config.yaml
num_attention_heads: 2
num_key_value_heads: 2
hidden_act: "tanh_gelu"
norm: "layernorm"
norm_place: "pre"
tie_word_embeddings: true
init_std_up: 0.0324
beta1: 0.95
warmup_steps: 200
dataset: "wikipedia_en"
MLP neurons of a small language model. Each row is named by its layer, matrix (up: input weights) and neuron, and shows model dimensions 96-223. Each number is 128 + 32 x the weight over its row's rms, rounded and kept within 0 to 255.
After each neuron's rows, "fires after" lists the tokens most often just before its 100 highest values on Wikipedia text that the model never trained on; "fires on" lists the tokens most often at its 100 highest values on Wikipedia text that the model never trained on.

L6.up10 [ 94 106 115  97 181 166 117 202 179 126  97 153 157  94 103 109 181 189 163  85 130 115 112 104 104 138 159 129  84 193  95 140 166 156 123 138 143 159  86 170 103  72 100 114  77 160 186 165 109  97  99 101 162 111 144 148  95  98 166 147 103 157 106  93 129 118 141 129 152 150 129 112 116  84 115 148 135 117 121 143 142  94 132 129 134 154 148 140 160 136 127  97  99 182  69 119 137  62 122  62 124 113 100 144 113 121  89 138 147 111  89  84 156 116 191 136 144 163  83 160 126  99 125 129 140 177 118 169]
fires after: " |", ";", ".", "F"
fires on: " ", " |", " ."

L4.up230 [137 133  87 148 178  63  82 137 169 100 143 110  91 103  94  55 181 132 136  85 140 171 155 133 160 115 143 164 140 161 163 158 128 161 161 140 142  87 166 152  97 119 186 175  90 128 148  82 122  57 137 154 127 123 147 103 124  82 161 129 146  90 144 136  82 112 109 127  84 134 125 120 163 136 166 160 149 143 115  85 104  89 164 167 131 159 162 171 105 166  80 159 141  93 179 101 152 101 125 128 100  96 183  55 134  74 171  71 149 146 166 162 151 118  82 113 130  67 119 183 147 131 141 128  94 116 166 153]
fires after: " Gu", " g", " h", "h", " Y", " ne"
fires on: "et", "o", "el", "ou", "aving", "ver"

L3.up297 [115 149 132  78 110 163 121 143 173  90 151 143  84 184 128 189  76 126 130 151  40 129 152 120 116 173 110  71 168 122 139 183 151 106 165 105 191 172 127 136  79 161 129  93 168 186 114 132  77 156 125 154 118 138 162 139 178 166 160 119  95 151 143  78 153 175 159 159 157 173 108  70 147 174 143 136 109 131 101 165 111  80 122 131 122 126 174 134 117  59 112  93  96 139 127 167 170 162 141  88 176 124  80 163 144 122  89 135 115 134 140 127  83 146 112 140 131  94 111 148  83 158 127 136 128 164  90 174]
fires after: "p", " P", "op", "ap", " M", " m"
fires on: "e", "ult", "ool", "ash", "ace"

L6.up983 [192 102  98  92  72  97 150 164  79 157  91 122 151 108 140 127 111 143  86 163 115  97 131 131 145 151 135 125 139 123 127 120  95 105 137 105 172 146 132 138 118  90 141  89 162 137 122 163 124 141 165 121 118  79 108 113 128 164 136 123 180 197 135 112 175 115 118 212 127 135  96 108  90 106 152 130  86 194  97 202 158 135 128 117  46 152 144 164 129 115  92 172  84 107 135 130  29  84 128 113 101 111 100 129 121 100 158 151 173 121 116 129 134 123 104  55 112  50 154 148 158 176 191 139 181 132  93 183]
fires after: " e", " O", "O", " bro", "le", "E"
fires on: "ad", "ar", "ut", "n", "ast", "r"

L4.up956 [133  99 134 116 120 148 152 147  78 129 100  96 157 141 127 107 125 108 170 194 144 103 125 107 127 143 141 153 127 143 125  48 147 121 148  86 146 147 139  88  97 109 188 124 123 157 163 163 173 128  54 127 120  82 202 115 108 165 131 101 137 163 116 114 188 138 119 127 138 118  81 144 121 206  95  86 176 135 112 120 112 109 135 138 152  93 185  97 103 155 115 159 134 170 137 197 130 159 162 138  90 144  97 107 192  80  94 143 112 144 123 153 146 107  83 140 119 164 144  99 129 114 138 146 170 198 138 175]
fires after: "ver", " West", "est", "ast", " mod"
fires on: "ern", "age", "ing", "ue", "ter"

L8.up602 [ 65 132  42 154 166 162 108 143 132 168 171 125 149 171 115 136  97  37 160 135 133 196 130 101 101 124  79 173 144 196 146 181 157 137  77 166 168  99 124  90  89 131 130 166 153 134 155 130 125 141 153 108  74 133 117  93 139 153 102 175 183 139 100 107  61 143 119 145  74  80 166 131 134 127 109 102 139 122 129 166 136 138 191 166  94  57 115  48 112  91 108 121 166  96  79 129 128 158 123 133 100 105 163 121 154 167  99 148 140 127 107 143  98 134 137 137 155 137 183 158  98  83 134 121 114 126 106 114]
fires after: "2", "1", " ", ".", "t"
fires on: "0", "8", "5", "1", "6", "3"

L3.up620 [134 150  93 123  98 100 159 124 115 128 155 126 142 134 114 154 159 104 131 121  77 166 110 174 114 146 151  83 120  77 138  90 174 123 113 154  73 153 160  88 113 121 136 162  98 172 163 153  90 124 165  47 183 148 134 105 140  96 161 192  49 172 108 201 166 134 154 163  57  81 139 131  93 124 118 142 154 140 113 119 111 110 106 106 138  92 154 139 136  66 196 140 144 123 157 178  97 168 124 105 121 185 110 176 135 123  77 139  73 129 124 116 140 139 115  94  77 126 120 127  99  94 156 172 133 166 122 113]
fires after: " L", " l", " f", " rel", " F"
fires on: "u", "im", "ig", "ut", "io"

L3.up603 [113 114  91 109 112  98 116 160 148 104 124 138 108 135 117  79 163 213 138 141  45 142 113 182  75 105 104 123 153 145 134  84 124  78 163 178  86 153 146 147 137  62 152 163 154 142 133 163 148 142 136  81 108 110  88  98 126 111 136 157 135 122 181 153  98 136  95 121 116 147 133 101 176 132 130 145 157 135  89 150 162 179 118 127 104 188 147 133 138 115 137 109 101 142 169 131 127 166  94 154 174 163 125  88  70  74 148 107 173 157 109 155 106  57 120 172  96 109 133  87 142  60  90 134 143 114 167 167]
fires after: " f", " m", " F", "M", " fre", "f"
fires on: "/", "ed", "le", "ight", "est"

L9.up785 [167 133 132 183  24 185  90 116 110 106 143 151  86 129 130  86  65 103  99 141 146 123 105 105 114 154  70 132 152 113 116 128 147 141  84 158  88 135  91 109 124  89 104 201 136  94 122 128 124 134  65 171 142 102 161 122 131 108 104 104  96  95 189 124 134 151 141 177  99 144 153 192  78 155 125 102 136 150 158 183 130 159  95 114 136 157 136 130  35 141 109  90 106  99 140  93 138  68 132 114  55 117  90 164 132 173 134  94 134 111 177 166 149 160 130 109  90 121 123 103  98 168 166 105 117 163 151 136]
fires after: "\n", " p", " ind", ")\n", "-"
fires on: "-", "iv", "as", "ract", "v", "are"

L3.up670 [138  95  50 127 162 174 153 132 132  87  70 119  96  95 136  19 107  73 128 179  80 137 139  60 128  92 157 144 113 106 127 126 172 122 105 122 159 154 164 165 193 111  76 143 145 137 129 109  77  92 129 146 126 143 134 144 201 109 143 195 119 112 156 179  98 183 117 183 175 162 173  68 123 133 134 120 140 132 125 127 168 149 148 127 103 115 162 133 165 137 156 117 101 146  94 144 128 149 123 175 193 129 104 103 129  82 128  92 136 161 145 110 181 132 161 127 147  82  88 119 112  17 129  92 135  92 179 128]
fires after: " f", "m", " M", "M", " k", "f"
fires on: "i", "g", "a", "ale", "ed"

L3.up686 [169 125 120 117 170 142 173 234 136 149 111  45 146  81  94 105 108 113 144  56 146 150 147  87 168 137  89 104 133 171 142 137  97 142 150 139  95 158 132 108 153  98 156 119 104 175 157  89 130  85 119 133  99  94 111  97 102  96 165 158 143  55 207 158 108 106 130 121 131 138  97 105  98  89 138  86 116  53  64 171 106 100 115 167 132 137 172  82 125 134 141 143 171 134  72 129 125 126 127  58 137 136 151 129 132  60  98 132 109  98 143 152 113 100  85 139 199  86 111 169 164 110 118 140 128 114 121 115]
fires after: "ist", " F", " cont", "f", "if", "mer"
fires on: "c", "ics", "ains", "ol", "ac", "orm"

L2.up215 [120 125 133 136 118 121 112 191 127 156 118 120 106 111 168  81 119 126 111 167 151 181 119 168 103 158 130 120  55 140 179  83 125 187  56 126 128 140 110 164 113 123 135 120 111 122  81 152  74 114 128 178 139  53 133 139 125 116 135 172  81 212 134 108 158 130 189 137 122 155 184 104 148 129  63 165 123 171  97 151 116 107 127  83 128 109 162  11 126 206 120 149 100 123 149 110 132 132  85 152 149 157 196 105 146 115 166 152 118 114  84 164 141  92  67 148 151 105  84 111 150  50  58 180 160 222 191 193]
fires after: " Lou", "f", " William", "e", " F"
fires on: "is", "s", "act", "ated"

L8.up512 [108 146 142  89 154  87 116 144  89 141 112 157 143 207 185 195 107 157 122 168  83 161 109 145  87  89 173 120 139 134  76  91 102 141  89 108 140 124 124 144  69 143 139 164 116 143 133 115 125 116 154 183 155 189 136 157 171 116 102  96 139 139 154 127  77 145 105  55 132 132 142 141 164  86  77  77 105 161 127 106 138 156 151 149 162 169 180 146 126  90 194 154 114  89 152 179 122 124 133 167 164 146 129 168 130  55 109 115  88 157 174 108 190 100 192 147 134 125 105  88  99 143 104  72 104 109 127  95]
fires after: "2", "0", " whe"
fires on: "0", "ther"

L2.up292 [119 123 126 112 105 129  78  94 221 115 137 127 134 116 125 127  80 209 128 113 147 166 161  77 175 114  91 168  94 145 113 138 169 124 168 143 108 124 119 138  96 117  44  88 163  91 131 142 110 177 138 125 138 120 161 166 113 159 107 115 124 108 142 107 148 105 160 146  99 123 115 117  98 153 165 162 131 182 102 115  89 168 157 149  88 158  98 132 114 182 102 130 123 101 143 129 131 119 106 103 158 118 138 112 131 153 115  94 116 107  82 129 130 148 118  47 126 168 114 167  94 171 114  94  99 145 116 127]
fires after: "P", " Em", "erm", " P", " Qu", " J"
fires on: "ir", "r", "ark", "ar", "ys", "ire"

L2.up918 [122  87 140 115  82 109 189  97 138 153  99 157 159 145 135 170  61 116 118 163 124 123 203  84 143  91  84 155 105 150  91 131 101 115 143  66 144 150  54 134  89 114  76 135 149 131 206 151 128 130  86 158 147 125 131 168 180 141  85  72 162  77 128  54 106  48  95 124 131 125 150  60 147 135 169 169  91 115 152 176 164  63 166 141 107 118 173 121 178 100 133 170 144 112 124 116 166 125  96 134 113  94 111 119 156 133 145 129 151 125 130 122  59 136 142 108 116 140 135 183 154 146 118 150 120 128 135 102]
fires after: "il", "O", " O", "it", "s", "tt"
fires on: "ar", "ur", "ver", "oor", "r"

L3.up315 [156 107 141  97 143 131 198 137  96 169  88 186 137 132 135 128  89 123 110  88  88 134 136 150 121 125 128  82 126 138 138 143 124 160 183  85 143 120 147 112 135 158 130 119 110 136 155 148 179 131 124 165  92 122  99 165 131 134  87 133 143  80 119  91 133  87  85 120 149 130 156 112 128 127 129 136 112 160  95 117 132 148 147 178  90 117 134 190  90 185 113 104 146 132  98 126  80 123 210 136 119 147 205 113 154 106 156 122 134 159 157 134 132 120 160  65 165 138 170 102 127 135 141 107 178 133 126 126]
fires after: " s", " S", " j", " J", " O", " K"
fires on: "ac", "our", "ound", "pen", "al"

L3.up520 [175 108 160 178  44 135 120 128 137  98 158 105 117  86 123 114 124  69 146 112 149 165 198  96 122 166 124 103 109  95 121  70 164 170 184 135 149 140 132 110 144  68 144 149 105 122 177 119  87 152 160 163 158 132 167 194 163 121 168 126 116 145 201  97  89  92 106 141 135 107  92 132 146 113  96 107 145 102 152 198 115 128 143 112 127  98  91 107 165 100 146 106 133 127 103  90 143 167 137 125 145  72 206 112 151 183 157 137 105 162  92 107 157 102  97  72 107 107 155 135 122 145 140 108  80 168 107 138]
fires after: " Ch", " t", " T", " ch", " Med", " ent"
fires on: "it", "ou", "ia", "ain", "and", "ong"

L3.up459 [174 179 146  99 143 108 163 150  95 130 119 198 129 173 212 143 124 125 120 104 101 134 221  87 135  77 140 122 113 138 138 162 115 150 169 150 104 126 105 181 136 127 119 216 113 120  63 114 138 124  99 113  86 123 168  93 140 123 118 147  97  98  76 115 107 130 118 187  75 109 112 134 154 136 130 125  65 132 144 179 119 106 141 204 105 183 159 123 137 163 117 101 104 126 126 115 144 116 128 185  82  95 139 141 126 138 156 110  83 120  98 129 172  77 154 151 153 135  95 135 174 147 177  85 160 121 142 128]
fires after: " Bl", " bl", " b", " B", " L", "B"
fires on: "ack", "ue", "urn", " Green", "ie", "ew"

L4.up260 [152 147 156 140 175 160 133  73 179 102 141  86 125 137 114  54 107 145  72  92 133 170  42 111 101 139 147 115 110 132 131  92 135 155 103 116  70 181 145 109 180 151 116 164 180 116 180 138 143 108 164 153 194 146 139  58  70 108  61 115 138 156 122 126 108 105 113 109 134 162 167  81 123 160 115 172 160 137  93 122  71 170 123  29 168 114 118 159 127 150  80  57 127  97 170 115 135 180  93 131 152 105  97 107 146 180 125 111 149 141 131 167 145 120 110 128 100  86 115 111 152  93 133 150 152 146 128 139]
fires after: " p", " w", " P", " W"
fires on: "ot", "ou", "ig", "at", "if", "al"

L8.up10 [158 133 172 168 150 132 127 209 122 153 127 161 144 108 108  78 105  95 186 136  65 115 112 177 120 164 129 140 130 107 185 107 105 133 149 158 156 121  99 146 142 143 101 151 124 117 142  94 117 153 121 107 116 145 179 205  82 165 153 116 148 177 130  94 159 154 129 127 138  74 128 159  84 135 153 133 193 195 147  98 165 174 112 108  76 126 111  75 116  97 100 117 137 176 138 126 111 100 154 132 129 140 112 165 114  90  59 147 164 124 147 117  88 113 127 137 126 102  82 177 173 144  89 123  92 128 160 126]
fires after: "0", "7", "ut", "9", " At", "8"
fires on: "1", "7", "on", "2", "l", "9"

L8.up212 [137  98 114 143  97 138 150 188 150  97 136 155 189 137 139 141 131  65 123 130 104 160  85 101 133  95 136 141 146 152 232 152 156 137 103 126 131 107 102 138  94  84  40 131 137 110  82 186 118 152 196 105 125 149 116 133 191 152  84 194 137 101 136 141 110 135  96 139 130 106 118 150  73 123  65 125 147 137 201 128 114 170 134  73 110 132 151 103 134 109 198 133  98  92 209 111  97 123 164  55 129  95 142 152  93 165 139 113 119 152 136 146 106 169 103 168 145 106 150  76 152  99 142 154 163  91 104 114]
fires after: " ", " l", "ie", "9", "2", "oll"
fires on: "2", "1", "ut", "7", "ot"

L2.up143 [124 152 125 139 207 125 152 152 124 151 135 133  80 140  68 109 156 121 152 109 146 113 127 166 139 166 131  93  91 137 155 155 126 168 101 152 190 181 114 154 133  33 115 160 113 117 129 133 147 149 109 113 124 181 139 115 142 118 120 133 101  81 108 101 147  69 108 113 175  55 152 142 159 109 200 123 122 114 130 118 138 136 126 132 100 155 111 158 162 105  79 158 133 116  81 158 163 129 184  92 138 119  83 128 105  91 103 119 147 112 124 125  51 146 143 146 127  46 117 145 139 156 135 124 139 110 152 125]
fires after: " f", " F", " a", " town", " j"
fires on: " of", "ud", "our", "ar", "ight", "ran"

L6.up467 [ 80  87  85 150 120 168  96 166 148 132 194 147 154 163  94  88 151 163 200 131  94 166 110 156 199 158 108 100 113 146 198 120 139 124 114 209 113 142  86 136 237 109  93 101 164  87  96 119 120 190 106 107 130 144  76 111 146 100 106 139 191 135 115 123 154  89  94 124 149  88 111 142 149 129  74  91 100  64 135 124 114 112 104 126 154 156 120 141 146 110 164 163 103 116 140 209 114 102 122 133  93 165  45 169 121 111  93 127  84 150 108 139 145 132 131 176  97  82 215 184  86 118 121 109  63 110 170 166]
fires after: " one", " f", " n", " F", "%"
fires on: " of", "in", "a", "er", " ", "ar"

L2.up403 [141 116 153 135 101 155 137 121 162  99 109 172 132 197 175  91 115 168 135 125  91 114 127 116 124 113 123  95 135 153 151 188  82 137 138 148 140 114 194 145  47  87 142 126 155 147 129 154  97 104 123 119 149 115  78 118 122 153 171 124 106 155 102 113 136 127  49 167  91  90 147 115 142  84 205 130 137 124 140  59 121 112 146 145 134 154  97 106 106  58  68 165 103 137 182 123  76 137 102 152  87 194 153  49 149  94 102 117  56 114 123 156 104  96 156 129 146 144 160 140 192 149 143 161 152 123  83 173]
fires after: " E", " H", "A", "y", " A", "ber"
fires on: "d", "ad", "op", "ep", "ck"

L8.up570 [144 143  78 129  93 117 139 119 133 105 188 115 145 149 156 121 148 110 109 185 164 156 122 163 112 113 118 107 125 102 111  83 121 139 115 114  84 116 123 150 157  87 148  81 137  77  94 169 122 135 141 105 140  90 140  81 121  99 174  68 130 181  91 121 109 128 106 108 154  79 125 191 196 118 119 208 143 136 168 149 103  55 126 104 136 101 182 139 117  58 152 137 121 135 129 119 114 172 174 134 163 154  80 188  78  54  99 123 154 101 132 111 168 154 115 161 190 166 164 128 143  84 163 112 120 170  95  75]
fires after: " a", " the", " A", "ical"
fires on: " ", "ff", "im", " he", " the", "s"

L8.up597 [147  96 134 146 122  54 118 100 131 177 102 131 140 131 160  81  96  50 104  94  92 129 175 131 141 179  73 120 151 100 191 117 142 147 116 159 152  66 138 148 152 144 118 214  87 106 120 133 156 104 137 122  99  79 126 138 134 105 112 204 150  88 103 130 154 174  74 149 146 103 124  94 108 129 104 135 148 184 154 132 131 146  77 154 168 105 148 146 148 138 100 175 139 171 130 130  67 119 171 148 125 152 126 129  76 168 176 133 150 133  84 171  93  93 134 125 117 128 132 115 132  76 155 183 180  85 151 135]
fires after: " ", "2", "1", "0", ","
fires on: "0", "2", "1", " ", "9", "z"

L4.up323 [ 90 103  99  77 141 161 183 111  97 152  82  98 139  90 186 145 124 132 116 144 109 168 139  98 141  82 122 189  85 122 132 141 186 168 189 164 221 197  96 156 162  65 126  99 152 131 133 173 135 136 127 139 172 149 112 177 158  60  75 125 122 121 182 154 239  95 118 125 125  62 140 134  96 170 173 139 132 128 104  18 111 129 117 125 124 130  89 102 187  78  83  68 109 144 108 176 170 146 114 101  97 143  93 152 130 151 148 130 162 139 178  95 138 136 142 147 139 114 115 151 165 150 112 126 136  92  89 112]
fires after: " p", "a", "P", " P", " o"
fires on: "ur", " pro", "er", "ure", "oss"

L9.up635 [125 120 101 167  55  77 173  86 161 112  99  88 126 154 174 125 132 105 151 127 159  92 117 125 122  89  94 176 163 102 120 142 102 170 118 117 188  76 149 144 103 120  86 135 141 172 184 177 105 135 132 107 146  94 113 127 106 177 128 122  72 154 144 122  67 160 122 124 165  83 102 142  91 127 112  96 147 151 144  64 112  58  89  87 135 111  74 146 211  96 170 153  99  70 121 154 136 125  82 152 148 148  90  99 167 126  77 169 111 119 122 119 193 117 105  87 206 102 116 153 146 125 129 167 126 164 165 113]
fires after: " St", " st", "o", " w", "st", "t"
fires on: ".", "an", "ep", "e", "ew"

L3.up403 [127 129 180 135 172 153  94 162 112 145 138 131 141 139 136 131 136 107 171  92 104 143 144 130 149 142 166  84 153 165 160 135  62 137 146 159  85 125  99 148  60 110 122 134 114 124  90 105 108 111 123 149  92 158 122 132  56 127 113 112 112 138 118 159 102 136 127 105 116 107 117 117 159 100 124  96 123  93 181  92 146 182 141 124 151 131 132 122 157  75 154  81 133  81 143 111  71 161 126 222 149 112  90 142 158 128 119 102 112 170  94 119 129 116 135 143 106  98 150  87 153 142 103  75 170 117 163 122]
fires after: "2", "pp", "ed"
fires on: "0", "er", "R", "man", " that"

L3.up900 [ 99 169  71 127 133  70 196 160 157 147 186 137 127 153 116 112 148 166 187 148 149 115 140 123  82 117 126 169 121 122 106 125  97 134 156 177  96 114 143 165 101 139 120 127 113 120  74 106 159  93 119 117 133 225 141  66 120  65  88 119  86 144 150 115 118  83 112 144 101  61  72 133 184  87 118 145  37 132 129 157 102 149 149 164 124 155 130  81 119  91 131 129 157 154 157 130 154  87 113 162  91 124 132 191 130  98 125 146  89 120  92 117 181  78  93 156  82 125  99 123 113 102 106 178 169 159  90 173]
fires after: " b", " f", " l", " bl", " st", " Bl"
fires on: "ack", "ru", "ive", " side", "ront", "attle"

L4.up192 [176  80 125 111  90  87 129 114  95 105  90 113 106  78 145 157 128 166 109 119 108  92 151 167  77 132  35 140  89 114 167  89 101 140 157  96 166 139 151 233 144 126  86 181 133 147 147 134 149 132 120 117 205 109 191 144 148 157 170  87 135 168 131  86 152 103 136 120  97  87 113  67  76 136 144 157 133 134 124 113 140 163 134  71 133 102 151 165  96 121 161 178 134 131 152 110  77 181 153 198 160 117 105 128 135  45 123 109 130 115 146 116 132  71 177 153  95  99 106  64 148 133 132 155 134 120 179 131]
fires after: " g", "op", " ph", " sec", " Ang", " app"
fires on: "e", "ot", "et", "ret", "es", "el"

L2.up500 [157 181  90 123 131 125  72  87 134  73 141 102 120 166 147 148  97 110 129  91  84 176 152 130  93 184 108 133 120  65 171 126 172 136  70 128 131 112 201 149 136 142 116  99 184 143 121 141 147 107 130 146 126 112  66 118 149 164 138 120 151 181 164 182 143 118  96 173 175 142  89 176 186 127  99  95  61 110  74 189 121 153 118  96 146 104  89 164 121  87 161  85 138 109 118 125 173 142 141 127 121 111 166  54 116 152 139 119 110 169 139  92 123 147 130  81 169 165  89 104 114 148  97 179 138 224 120 132]
fires after: " Comp", " Par", " me", " ch", " w"
fires on: "is", "any", "ant", "as"

L4.up416 [136 159 143  62 177  95 160 108 131 111  89 113 120 131 134 101  66 150 101 114 186 185 168 140 154  91 112 124  98 151 134  97 143 153 108 128 120 164 127 111  61 146 142 123 132  59 142 146 127 141 140 180 152 118 163 135 150  75 105 111 150 107 130 116 111 162  84 148 112 138 176 147 129 144 153 213 148 116 144 185  94 174 147 127 109 154  64 131 119 159 108 128 139  77 108 157 133 128 104  98 125 106  85 147 150 118 128 121 146 163 109 106 157 129 138  79 134  93 137 142 133 105 199 163 162 122 115  59]
fires after: " O", "O", " Mich"
fires on: "ut", "s", "ld", "r", "pen", "ig"

L6.up781 [169 120 144 140 144 137 161 101 139 132 103 110 133  99 141 168  78 131  85 153 135 102  81 139 180 103 163 100 138 196 178  98 128 127 156 107 174  72 100 164 145 143 109  94 151 158 120 129 179 138 107 157 108 115 135  93 128 152 151 153 124  53 131 149  53 138 104 151 122 133  86 146 147 159  99 109  79  95 163  86  99 170 106 139 156 181 155 120 140  69 138 174 161  86 166 118 146 131  69 182 201 107 135 162 138 117 123 160  49  87 118 122  79 155 110 158 123 150 168  86 156 117 119  88 119 178 144 175]
fires after: ")\n", "un", "\"\n", "\n", "el", "os"
fires on: "-", "le", "e", "h", "es", "ich"

L8.up122 [146 141 105 133 113 173 135 149 190 111 141  94  80 182 176 148 105 125 106 138 199 148 188 138 103 149 106 108 160 109  52 119 148 120 126 148 136 123 133 190 163 139 149 114 141 112 128 166  79 131 162 129 167  67 182  67 140 112 184 112 128 114 147 131 111 166  94 149 146 104 150  91 163 115 142 141 166 112 212 124 205  99  65 143 145 122 129  56 171 135 130 151 151 154 138 138 114 150 130 162 123 156 107 181 116 160 140  86  77 122 115  99 131 105 174 147 123 170 176  92  96  86  71  82 130 141 165 101]
fires after: "ag", "b", "h", "ar", " Car", "ib"
fires on: "ol", "d", "m", "ra", "c", "om"

L6.up466 [156 103 149 141 105 135 195  93 117 137 107 125 118  83 107 127  50 138 172  74 120 135 110 111 131  95  96 168  71  94 139  69 138 115 121 128 115 171 113 119 124 109 127 117  67 111 189 165 156 174 156 112 184 168 193 115 114 126  99 186 108 137 183 151 142 156 106 152 179 122 101  64 134 130  99 110 153 155 102 159 132  96 149  88  93  99 127 134 151  70  75 122 106 103 192 164 167 103 118 160 121 140  80 142 105  67  98  65 108 123 148 146 142 107 113 152 102 145 115 150 165  49 117 120 118 143 103 183]
fires after: " ", "1", " at", " about"
fires on: " ", "1", "0", "2", "o", " a"

L3.up311 [115 153 149 138 134 153 163  78 100 170 152 163 126 160 143 113 148 105 138 148 135 145  85 177 115 130  64  92  90 161 142 141 130 141 140 142  87 140 111 134 141 147 103  89 116 150 120 184 148 163 134  93 142 137 157 139 152 127 112 157 136 167  86 146 132 147 128 159  73  97 144 167 189  64 126 145 151  74 172 140  36 102 131 118  82  78 129 114 135 118 105 187 146 109  84 133  94 101 137 108 106 112 153 185 122  82 109 136  85  96 218 139 166 102 202 135   0  95  84 108 123  79 138 106 149 109 112 114]
fires after: " d", " D", " F", " l", " a", " com"
fires on: "augh", "ound", "mer", "ost", "wards"

L6.up203 [144 125  97 127 184 130 141 152 119  96 167  58 136 111 146  67 150 112 165  96 110 150 116 159 108 119  94 120 149 108 172 134 109 153 161 136 123 138 193 138 147 137 147 159 125 142  97 189 106 101 138 188 142 108 160 139 142  89  60 185 109 149 170 197 147 178 175 129 116  98 144 100 168 126 102 149 163  77  82 129 130 193 105  82 134 158 192 159  95  97 140  81 122 123 100 129 105  85 107 113  77 207 132 117  86 105 119  80 106 142 129  69  81 101 106 134  80 109 105 112 179  89 154  89 104 143 185 152]
fires after: " F", "ov", "F", "erv", "f"
fires on: "is", "i", "re", "ri", "ad"

L3.up701 [169 178  51 133 141 113 135 126 195  99 111 116 144 157 131 112  85  99 107 138  99 119 116 119 163  96 124 157  94 106 189 190  90 129  65  95 130 154  80 137 128  67  91 153 133  74 130 172 102 158  92  76 113 115 161 115 134 146 121 146  93 125 121 106 126 119 132 146  87 114 127 117 134 152 143 163 104  91 149 142 100 187 101 159 125  89 161 140 123  69 146 130 102 137 183 136 108  97 153  98 106 144 121 159  85 103 165 125 156 149 159 137 166  95  80 168 163 177 131 132 104 103  77  98 139 156 157 123]
fires after: " marri", " cl", " pro", " comp", " con", " Ne"
fires on: "ed", "os", "p", "d", "hed", " gu"

L9.up692 [126 126 162 119 103 127 111 137 156 157 146 114  78 156  96 170 143 163 197  77 117 183  86 111 136 106  94 149 109 187  90 127 113 144 139 105 146 143  88 165  87 103  86 150  65 114 176  82 116 122  89 123 158 146 164 108 117 150 129 103 149 141 152 136 154  90  91 133  80 123 145 152 140 202 112 137 178  98 131  89  81 115 132 103 109  92 164 164 113 141 120 112 163 123 111  71 193 110 139 104  85 141 118 146 162  73 132  98 113 129 159 170 159  66  99  95  85 136 143 108 143 176 180 180  87 145 201 109]
fires after: "iv", " ind", " or", "b", " |"
fires on: "id", "iv", "as", "ig", "v", " "

L2.up853 [194 106 139  94 154 106  58  88 135 118 126 146 120 127 128 114 121 135 150 122 151  82 134 150 113 202 126 143 155 141 133  46 146 134  62 125 152 152 112 161 113  95 109 212 150  73 117  92 123 139 145 106 147 138 149 103 135  91 127 143 158 153 131 183 147 187 143  96 110 110 127  90 138 110  99  79 159  95 136  81  81 207 139 109 129 177 135 166 154 108 101 112 144 131  57 130 174 129 110 105  88  98 175 122 105 113 111 156  70 159 180 124 134 141 243  64 154 109 138 178  75 112 132  83 114 138 123 139]
fires after: " P", " p", " t", " Sc", " S"
fires on: "red", "rans", "ience", "ri", "rib", "oint"